{"num_hidden_layers": 11, "hidden_size": 192, "num_attention_heads": 6, "num_key_value_heads": 1, "head_dim": 32, "intermediate_size": 768, "vocab_size": 8192, "hidden_act": "gelu", "norm": "rmsnorm", "norm_place": "pre", "norm_eps": 1e-05, "positions": "rope", "rope_theta": 10000.0, "rope_fraction": 1.0, "qk_norm": false, "attn_scale": 0.177, "bias": "qkv", "tie_word_embeddings": true, "parallel_block": false, "init": "normal", "init_std_qkv": 0.0377, "init_std_o": 0.0468, "init_std_up": 0.054, "init_std_down": 0.054, "optimizer": "muon_hyperball", "learning_rate": 0.00492, "beta1": 0.95, "weight_decay": 0.0, "lr_head": 0.00618, "max_grad_norm": 0.5, "warmup_steps": 200, "schedule": "wsd", "decay_fraction": 1.0, "decay_shape": "linear", "final_lr_fraction": 0.0, "batch_tokens": 32768, "max_seq_len": 512, "doc_mask": false, "train_tokens": 274200000, "max_steps": 8368, "dataset": "wikipedia_en"}
MLP neurons of a small language model. Each row is named by its layer, matrix (up: input weights; down: output weights) and neuron, and shows model dimensions 0-191. Each number is 128 + 24 x the weight over its row's rms, rounded and kept within 0 to 255. Numbers have three digits each.
After each neuron's rows, "fires after" lists the tokens most often just before its 100 highest values on Wikipedia text that the model never trained on.

L3.up325:113153127125135127116177108185164140092119081095125100111120153102095137142077101086133128113156135093106122088131121117144094158111171126137137116108167159138133124105116160139116128065133143128165123116153114184117142123114159122125098137088123119135163116131133121145132139136176137103112108100121153091090148141107134135119083163154112116124086160096150153133149140134111147136154048156108116089130137154114122106107131106141109118135138082100104111133163139158141127081101129123125108088072145105142111071132138148120122105140130090118118137143111164124123143157124146130
L3.down325:116079119108109168125074132114102160157162129119165105103139123134143103133118126147133139140120122121156083121091125113153121101113113114084153115130159063134144117123152105133125188128157105171130136112111168125148134124109197112148122145156123107076118088095141141108101131148124117153119114078117134142111086116120122128146103114113116123148098079131109107145126099179117100130086130093110113131139125086124120132106105114172118088115097121129154152136101148159111106137171121143133120130137075123144188163156107114108099149137143172132129170106149140140130106174121128136
fires after: "=", " =", "S"

L3.up128:150153146127154114132114164142086132110129101107141088140126130148117131079098154131104107112092137116148147139084156148113114116085132117136141145119120121096174094099080132100158130105132110121122151128158117121141194128130118140166123113143186137106110166114185123130150139128142096107183109162115122144112119130143149120085128096153127133147132160123110125086137127155135175099141114151109127130116171127152179130126075163138123106163136153157104186091155111101114165112140141133133132124131130143139121170091153102116138146130091074098118119132139142080122090084126145122
L3.down128:129137129128128128153131134148141093113122124152163133132130105086113136118164157120165134112131114181166158121138150153154147108132113146111050138127132103130074136159146133108100127108110118163134122159139180114119149132137139107062119144136099141136115115210128070124117122147127125139103187154154127134116128074137118116116156117075172134148138142133131130062122124074140113123163136074149109126155144131134111095095147101105046154114106129140098140141141157160152099141138125141153129129136113162122141106103139126112128137124107109130111105150118126156127127140112137136
fires after: " al", " Al", " as", "Don"

L8.up144:147107119147126142124153116114145087096136137162123112160148145103160103134130170090148142132106124105155114136145136110118152141104121147120129104122156108135111157148089189111139148143146171121174145126125122098167137143119144144109165098105097169105134133128150093184160127156092108121110110130100148150120158079132136117114103117183089080111164110099104117151159104129133138129137154049093098105144100120095102106098146119131098124126133097116119082129151102110117097086130132129152132093146105153096162112115114099127125107109101131116168138170111150157161106141121126159
L8.down144:115157118103131106142126093149138120100112152157109115152166114120114133152155134096114148141121097144174094159075134147131123155162149120112122131112147134165133151127128125106121223105164136135112161182099122125136140182173122124121118143159134150158122137130140115170082128112126102094106112195131102125158155135100109090123119157147128123089151092099113133138161131099159111157112144133102130119129132124095111141118140133081122121120121087178176172110103163101104131112103108145134078145171108143119138128142122131122103155146111120146110147127147130097134171129148139164
fires after: " |", ",", " and", ";"

L4.up192:148159128132158121143120133170121137146093119142133144186118138164133109112163149094124101122135104128120121129134138107105096166165115120172101136148138106139094097140131113175102131168187110107116129084132107140143121117130118115124155113140110127089110149116116180109126142107161087112090149203089081122157102149182120136120128136130097117098135132167163130104138144135115129128161154130123148104143150136125098133097117142147127080134109155097078124174154117134055156135097118146125129138098129114101109140123115147118114120145069126132142092114152151097123104113161163126
L4.down192:155085109116086104137125134127132137145139157102134109084139134081116110161129131103131148112123128105134154111157111129131123113120139105116137131124112141121169116138164184092112142104083128125120125130128118150113122089082148125099119160183130085146137149153173051135180136160125140089131115125116121088093169105099139081117120133143139132147112116122112114124139095110149138119172156098172105097095123129130146115110114128126137167101178116155143098149108098133166129105139127074165146183156137123125122103163129091092136125114110160106152096105114101157122166124122131148
fires after: " was", " al", " is", " were", " However", " be"

L4.up211:108146128160125125130132101125106101149115138119088128117116119092130160117130101116178106136109077122101158140108135134116092138141089124096128121131172158119126103093081124113128126112118189116141087172125138151151096127170134145103088097149083128086165122124156126116086097120152147148156126131139111126124162136140137121106142112128123110143126121112130119095135113152141152179145116169126101119131106127128117111145078115126167101067122122165113118129133124107147072099179136181125065133080139165117145159146146132121121158130132152159175082114116138095110124139106109106
L4.down211:193119099111108120127173123103131130090094141125126113152134111139157152153141115137111141118102132124159129108107112116142123143164112112148139132116109082172070179088150143136121127153161106118140117129132111116088159141166108141170128105116122164118130144137143174096107126122120143150164128156169102139150119124113087114134125116106133169074122125100096086130144154135127157151142112079096102102173096144140135100067138146130111109169117129136150086127179128124169093128145097105103148170124103128087088170110131163135136134111148121146152100105145116148145122111100122112
fires after: " is", " /", ")", "\n\n", " was"

L2.up217:119114137088144128142122143145193106162146136124120175143152132122130086134097164148180157093153126140138110111113157123108097147137118129099124120168123129146122135143123138074139142135108121141130109111135160105082133098130156162118160144111143091085120117120140102106125104139135119157165152137131107122107146194123103111088103162125144135116135142140120063127109140127108136105082135138121087102110129093152121173090108132149116147108096191113137081184094137113109105103139113134158135120150102081117156172122123135139145152131129119182156175101119138104126138116108109131
L2.down217:127105182148153117117089105122173116153115135129145140142133104090123125132073102091118135143099131158118098121151146125152181153162148133150100121069160138103110087141172148164120142107113099160110093089142137125150130157115140129129080145128098122118163176096104134135107140135115103118111104155132123154099135125105114147135156117141133115174124150151159078078149133151130134104135145158149083171083166161144174145131106144104139121160085110093144118133132157141112141113122123115112146120126142145124168132140117096140111130140091112159131121110129112185087114114136165159
fires after: "=", " University", " some", " All", " number"

L3.up364:110108094144117118156147065123088090097146096156108108163126168150142129090113113152096141115129165127113123133119126123140130164132181139149101135086155169150083141078101103106123137131125128136129104107100169122135185124123155124125091159119112132149126154136155161105116158103113156126137094142108126124141130118145093121187097179080151116092118133114089137142119111149131191117168156104140091176130143107136120128100112115115130134100081150104088105139107094066148131115117111110144118103122133128114147129142122111157110141121149132150142112135167094127128144134158158135
L3.down364:106167105146147122125101119155165128130106109094132140082132107168120129163092156138119153114097092154170112128107138123160133085140118110142137134105086096118153143143146080134106119111113109124093156110144134102103117111142107110133130154133109136086112146139116146150154101153102141123132098167101129112128146122108117108099132114114118083121118113111159113100162115124095098131136134152133138068114075133117154137184114137166104157167105149154160083076115126111145148131122084152137155077158134092142126118131109151107168124127082102179093124145130142142093119158140074112
fires after: "=", " it", " |", "lis", " —"

L4.up493:132138123126124113146091098109165109130103106116164109101166145189131113111117144130122095112149131116155107123137132108127112092147132123122125114140144054196082051144139146106150141105099132156136124133096156141130101131097087129172106133170113139108123161100125180138087124170143119103140144133069121088114188109143106133143172136153103154107126116090140123175127139143104157131149150117133114124127145140111133145152102167121137173173125136142129134115135101155111117135127104101116129158164164154145123140115102153147134099133115152138132123129146115142071118116104103135
L4.down493:105122124148141090143085135133098135081161145140136117143108112114139154137160106108138156118125083127113111110151123147134148126133102106129106151127085107126161144133138117091091096121158134159124122109131112075169164135157105124129123139142148086148105135099151165120157141142129145086138117125185097141112122090179111112097114117105119144102091157154108140114124102117094171096161151169125156125141158142086129081139094118141109149130123177144128131090136115086183129151116174138087137124120078099142118132158151134146169143131122116138152092135139098118151142092113102075
fires after: ",", " and", "=", " under"

L2.up161:095095134113138082119129108123110141137135113118130139128178124126127103121126162098126167139098156153134145112113178149135086116129114120136146161149152189124159120119128129153127104138096101159120100156129090090147102096162094160139073136123143197135124122100118123120103124106171151090109097098137126120092145145105127139134094138165149138132128098071130130118149111107131092137131147116140127131159130132128127100116111158166116134100115138143132131149114075083101124131152165137081118142110161116155110138117106125145206107101119129109134103156114179092093103128139095091
L2.down161:140145144151119115083092170155135152157162118104157094114165133129142123140141115126118124136088158144115119138104105137110129152107126151125154151149105142153098154086079103086126094146126100133113099135128114134115098098145093144183178124137165180089135139125131100101167115122111099111111171104169108155114127105145137131113127080124121097155135153143138073159129135129119076142164126130109116106134111114137132085103124146119123152130099186069150131132094105121132135141140122144123164163118130152113112160131143089111133186132135122115127133106088092136156150128070151135
fires after: " =", "°", "\n\n"

L2.up69:154143169152104126122117163155150160183193146148120136122126109143153112146147118140141159140155145092126129129163105126129173117145087150123163165087161119171124164131145137112140137129086133139117135123159142114050135081134125152143128143136143105144146106090116089119166137119134175117137162103137114111114094128153119149123099106149111107110110144119151098127147102121148143112109152099092166124143113125092124133170098136108142135090096109128110119152121112133190164126131160140126151108106167101135166130098084087118153154098119152124117146106106139128150153089084129153
L2.down69:069118138150160120157128085123113093151182142126108200147105134104128108133137133109159112148085104122098145105113109128154140161109098128132108131108136153138116113157125104124118111128160111091119077104103136163143111151148116135160148163128095097155135175112123134098131136119138102077143095142192148163131112087123121149106116153124103090118197130153130143124123144104111140124107116137092132121103149110149092111124108173131153108114100122149145157133115154115083135144143105121152118139131106087144096113133135168115106129109131084149131159103136160188168131111128147108
fires after: ".", ","

L2.up702:148124129117171095169137094108143150135173145130128126105105147173162158120118140128112077114152157166108148093138129117096131170127154111101123112144109144120104107094112128128128173125112143159138166142139155128121130125105109062108098117098137089120126158127134114074092122136114118200156131159151160105165150146117143141105122184150107152124161151173147152131123130123137094144106117131154149061130145143099155129103137107118177111112104122094150109142124153176145099102145118140154157112143146137153157129148157127096117122157107114132163114110113143112135096118096164122
L2.down702:121099143151126183091123100106138117156125121128111156126158102129108090105104071110107156120109136139093126165119147123120108150123163106122099109129136132142141104178130169146172109112111148137107114126130138142110157106156143117140155142120127145090130145103116148113163140136149119160107133152118085103106176096154120146126094115134116083141102115161087142137141130129157149138129160120113113104154121128084121113108115094163109159098147125161088108112078070107069144182148166120123100131113187098126124131135133158126122192100111141095164135127093140137155121113104147127
fires after: "=", " and"

L2.up344:142121139181122102166158095049113092109131125123149175165117123182149127165158135115109138133146130111128113105149138104113135131067136124084138131126153111141164098132141139151116165144140117130115097114095116104125130090128142150127133120134101145115158114116132153130152138114144116191175109096133141130129136112116114114126157107126127130133105106115114102093102129159112146113156128157166084143151090123105067104089119188181137163106132115118053110103120118140146132116148140091119139160157118121151156133140112172125122118126159139103140112134138128166158130131146083117
L2.down344:121121146135154143098137162168148156162136155094107123083136114133093152138084117160163115110174079154160170121128116174141133115110116136133089118131112127140113163133148126120142135096113146122174134125157124107123089145116103091106121117185167132105081121123139119142135113131125097132142122150151111095111120138136099140111123147087159143136162164077171079112150154101141153124095096138109165145127170123158136156112101134100169150158118091107151112167134146081102107094109145155117105158148159147087131103114151150156109150123112107095144113115120134150112165134134122156
fires after: " (", "\n\n", "-", " \"", " un", "t"

L4.up626:113129114075107088108103121135156111151169127110124179141081091136144104157110093163129141103128166109137101106154127129142168099116118114097126108154132079138158120127131104104080153112155138140131131116121148150106098090158165101120158138115099103154113116111130153108115171145120126129133161129149144148137147114126147116093110111167101104107148107144146130138102130121127105162137146159111137154164074146125154142135149158090119143113143167135155149158142130150151128179160098148156149120154158086143134088139104121158164148150100089177086126156163143087102130149137167135
L4.down626:179151159145144162139152109142147144118099116143159152131140101161143082116136117117119091099147117153130149061127130150179158145127110107133109140131137170106116182099108112080126113140140134119109123153121110167128126128119115130126159131151153137149121127109097145147097156166110115130109119145126159176154095148120096153109111106157165179142162116116140114115135121140129151129128105181096139091117118128128125115114117119112126114096102168118166158100197132140143113126102165143127136140129105175093150124129148093122134145082131103129158141065128120082169108133157135176
fires after: " |", ",", "N"

L4.up529:117129114104183113110123092146075106103100133117122126151139129122146120131122154157139102119132158136126151143128104142135113130106156118133167132147173134109118149086112159127131106175142153114125154113110134113145117106087110145152149154130121112084096174142139136067106135148176102145128138115120116112138150142183151189154140121157122118110089158143125169110140140133099162125122152134130093151145137162178141132161162067148121116120114158157140093121119175142106104129152119151124131188134137148155125123121111087057103101084150172127119106122116140085137120134122151129
L4.down529:129129107101104101106134126140141148123112128118121136102150125164108108111140105136155110172142112141141137102117146109142101111084166156108115149118114117170148111098112117175127133117121141123158106138122110157167119136145128119098098088156073121100127111138145159187167090113112098074131100114109132106150078113110106129128081134139107125092116155104136107133137068132110093158109142130101141120115102157118158141135101117087102160110139111129118082138139092162104128151140121114177142132100182080144154116090135172143154171087143120093129098124130127114128127183109098111
fires after: ",", "  ", "-", "″", "."

L2.up214:132149114141149102142103158114154165121106067164091132141118120145141123136113162152151100121133125138124153124067128100135126156124132169135069122123105125083110148139098167097116113102123150109184097140119162098134135135110121143161111111139176130098153122106156102097125124144162134123111155168113141128123103142161109129131152110118102103127140138153096202122143179150167114128156116131103105131173130126141136135081100163098132152087131110152151098113147137167135122169141102160103153136149122109146159109103135149144126147146109145126166143159158115164114085123132088090
L2.down214:144176152156112055114145115129123127124131170127151128103121114139103095139123147100088137112137172139144101134167127153167129187144173145146127125149145091132124100121129111105150146120091126093126132140132149092173156142112136110106088140142110092156146098130141130120121099125107164147106149091142113146141174122160065145145150083156127169135054085142109124105133133126146143119118133142161097123121140125108122074128126122115120141130143118162130117135163155124123146110090099142116128124124120149130151160115088108160162100125111168149136139141086139088130088104137109177
fires after: " S", "G", " G", " B", " Th"

L2.up555:105127167156129130122134147149130137113126123134102146100098096080102140128136106122128136111149149149129113075076141102133176100083124125086146071159149134175105136089120156150126134122090114145096150124072150166133149145124151116119089111082105129118125119147148163144154094109110120131116141113127136131116140146110136096156134119146120092177121159099106161151126101096136169120132113143132076140104120146117114093090124133195150103136130084129123106140134126109161156175119081125142174098120132149125123099165123137126135146148147139095118086086126097104136118081129113125
L2.down555:117117126087112164136127100145143126153109114110137104165161098145171134125141136152151123093103136105154142135169158143126109139182076140087108119127113143098148131168062117181098090133155124119144098108165139140119140080127127116132162130135157149117148105118140075114159144108105109117125138109129112167118110129133174137099133134125145157070144105132117107115134172130099120144115128130112104156156138106138131115127099116124089122157089126127165120105148120141144154132106066094137120104146103110138116144062136130197097129116098122135082111134118115148146148142145088164
fires after: " al", " su", " of", " Al", " ne"

L4.up393:163159106092123094173124130115120100163151129150124103144112128125087131143130160136115105114116141134079091106122141126112123153125138132096122111146134101154129106096156166116147097132147128093111121104139110128149115093089153165090164138099152122136147090112097089132140128173178139154140116157079117139143124140149064128108152140134140133126121142127136121101128186145123125159125138163120146113114118164110077149139116099141148115125115103089162165135153155166147129098159146100132135128147181143162095115116097141101183075154162120100170133148133131097156092114132150102
L4.down393:122105071181175139107126135187118117140160107168134143126154103134147151095157146149113141086137133119109142132136110152116100116138078152140145072131130143136125137152114112135139100125088122119101158106122120132122114116136099120095146106125143082158158124149113116098147131088153154100104143165117134122114148137127136110107152109117134160111115161123150141134096153155158176135121099127078146129126083139107168147156112130143152075138136194181151103127160185128131140115133127162127141152128132157139076137132176109120068125138118099143116127150147122113100112148111092140
fires after: ".", "=", "|", " |", "ed", " pm"

L3.up390:123161088104158125119123096098112123106140142089118126133113142126137095139123149126118148128122142120067123119097133125123141101176160163131149110107158137118120131160099131131177138135125093155136118106125166155132120132141122129112091115131125104175129153133100121115130164120112118157099085146136166074130106135144099092121127047172128181148142162120135107150134155117113168135104169134152078171166091118137120126088135136115091119132147148137107088092120160125147152100090082167118145130137106159158117112163103090130175143141131108129119143090117106131131111110118106092
L3.down390:130139149130125111194145132164126103096117162134137154141100141080112167109150111143129102135143115152146121147125136106099159131116123118141124175091131096035127117133149157168165132164141096080098151129082119111115105114114167133135130139101159115115147125113163118145111090103128120126114136122124123149116129126117132151148133134092110102102059143133131131094154091130120148135126168186094135101102129129076127085153136120129150115113119142147112141142091102131145098135138160107123113112142103131142151146118120152183140149139156132097111158151157133072130124138145135190
fires after: "\n\n", "'", "\n", " three", " six", " four"

L2.up372:164133069124090155127070151161110130153118130101129142140136150126123117092076100119134132146088134125140163108143154145134126165133136123173163169156107108195150138131153141092109083120120091115131137132156114139119154176130166112178171154097102163161091143120150153142120129162128150122142128101133157143124137111107152145142144129131139112111126100141141122100106151119128135118096159110130097122160160172118121148138154110102150143146128114135132086140107090122133124148142181139149158091114124146095154107139123150121121153165112122088181162134137118119153135119079150181
L2.down372:108091163111170103099169126131126117090102063147116089136123121110125148157150148108127098140121113137120147118089133101116097125122170103091138102104105137085115127145114145148151159149137177131144135154154158150131128123147117135113086120143135135156130134133134131120174117134121150151165147169134149157170130150157152120093160110109102100134118087105148092113156090135103126164105101090132114137097133098092153122143125131137098123122125126108122147112167178126074114124120125147089135121138089116106151108050150138113169142086115127159133134122098121080080109125132142097
fires after: "-", " so", " f", " sc", " E", " she"

L2.up434:129145104121145139150149133114122152138136120083124135120126127149178164122106168124134090194148119152146162131113144114111111169205082127134150152121184139150158129139120140119109149162131177133139147123126086128134108111107133141116144156082112119165129139101170110141076108131129151140128125113113116139132108157124164116115145103100169088112125102136093098081127156121089149105151118126127175169156121151101137073143114096125124127106136116150144081116139135133121127129100073104080148092124147115142141118113113128143124149090156152094099115135093160165129148118126160112
L2.down434:140151126129116166139098185147129100165164142142141108134124134094160084155130121161121154146133142092132142110108156117122175118140130109096095100097142136119128145126151124195160130119148095121140107114157145155163077112118127127150085094131141136107111085138141087126076089111079131120108098166118127116132110130173124154166104123103110137141126161118105129171163104147084111149115130129150162123142146109101145137148119171103115150071144082142108098143131155098143152099108101177123148150147116095121139126130156118076135146097116131136125182131136119125117123106107141126
fires after: "\n\n", " the", "=", " cle", " |", " pro"

L2.up313:123108072104146132142118127141133102095146134134115174121133126130150166136134125117127133142124140051119143127125170138137150086114104148087117134129107201121130082139162086105128148077115095135132167083121120112134108160100139122175123114123133142103105168110137117080092087179133148143105141096115121122167129144106108113102160130168096119123134155142103102161145114092143109125130154144154159143119105169114120094113069133108137141162106127152149176116143119118113098110126134122125147123108115131156127117131117116120124200119127133161124146132140115107147087080145148107
L2.down313:117161117157174129132110156119139128139168176132119116108109155135136095151123137146102119125151105161143144156086096155103141111151136136129183096145146123165138131114112142131142118130127096152120098161115129113181077114124177138105124181157127196169116104096149147120132107100169132148172151145139142074107110141128163113125127153125121103139161124089132129091109105146103136128138162122137114114125082133101113121097121118131135116130150109085143123135149107101129117149125133147129144093139159164146176130103152096105145142075141121143184155153118138114169117190135125162
fires after: ".", " (", " 2", " ca", " \"", " wh"

L2.up734:138127105093151175112097155143100158125102079093147155091124134118123155149096145106100139166143114112110114120137146113096160129157166098122096104165115101154155089124100099131130109114112121108170137124119147171145145080132150152151189111103083146123094147142130104122106134146135111126151118128130179133137127139154128117120141140136140105118123106085134119155138136100138164158161121152101086115140175144135126159120127178100120123126115097178122126138104145142165160105129073142134135090130155114105135093109182127108152144101133089126158150172091129116099113092095130145
L2.down734:163162145093120146108139103141202167090169120164169125149149100098129159142183115144170127133101115148144123088086121138145101122104121166174129139145147095141122093154105152151135117130142109155092143081147115148147139137137137094132145109147122082139137149145130155139095181092139112146114122123165146146134088104144089122134146147164116146116154133144107138134152125145132144158077144110141153112142113113124119092113099151160152138150136143138109135122175147130123087077162178102120135110156086131131111155119112127123148133089153131157148162118131158110102153123161147133
fires after: "-", " 1", " (", " E", " Te", "="

L4.up559:092138159113174119107097137143132115123150113102167144102133057132145123140142160103135123122066137133156113154174099158130107109125126140115114122154078128156129088113152118128149145137149139155127162117135123143139140156155148096096097140101119169131075148086116090102139158152101063144162094124150123133113081107114126100103144105115149136148094109157116125094105126137123172102128124149137154146118115120143177104139137092169106135134100163161138109153104119118149082101119117124160099104120142124135133121142106108145105150171117120145150146158117157170084145137149171134
L4.down559:130107084124110110146132102109143156131145106131105123165118117121115122166126111116116149151173128182146129121111129130182117164136121130137108121090121093103103128133115135146115128151128173115112092113173087135114110122098120146135127133145160132134162120110121120142154141112112195107122153085120136143155139105118133152150165106120149114107185140145117135125132117130106078126117134162136126164147152116137134151126071116073159154113153132091142119071134174136124131154092137129059120146175138144136114145131124182136092124100098123112170134140140108050150104134090136111
fires after: ")", ","

L2.up159:142152110138081111131116189158148131161105116073132115114101150093138100149149098112110137122099140149150126150136175103131088110124118138110114119127117131129128153121147150111092114103139155159160142112119145130159131122104109061097156130086115135089176099126089156091140149120119063115122131131144115129156148131131145118116150174166160107136133162145110132138118173110169138166175148136170126129108154161093123139128141127185126113096138152092125137114110103120136158136167146115167138124151155117142162152097116133124118139112098134111097065151146097135091137117150142115
L2.down159:141125136100175157120155095109103126111131111170159131120136111159116134092081165124166099169126137134129116138125107151127116139131102148138134138126133127193136100127118135145158133137122151135138169103132065146132166118162105125125114107190129110152135170146115116128157123106127172124126117126130106127093143125104123154122136142164116125136169124067137093104135074133079112113111131092078186117145107115157105127135124128097147134138113101151116151139169142182092185118096096113157160129168112127159128170112145121175102111093113145128127140148120125131139099125158114146
fires after: " (", "\n\n", " which", "[", " \"", "–"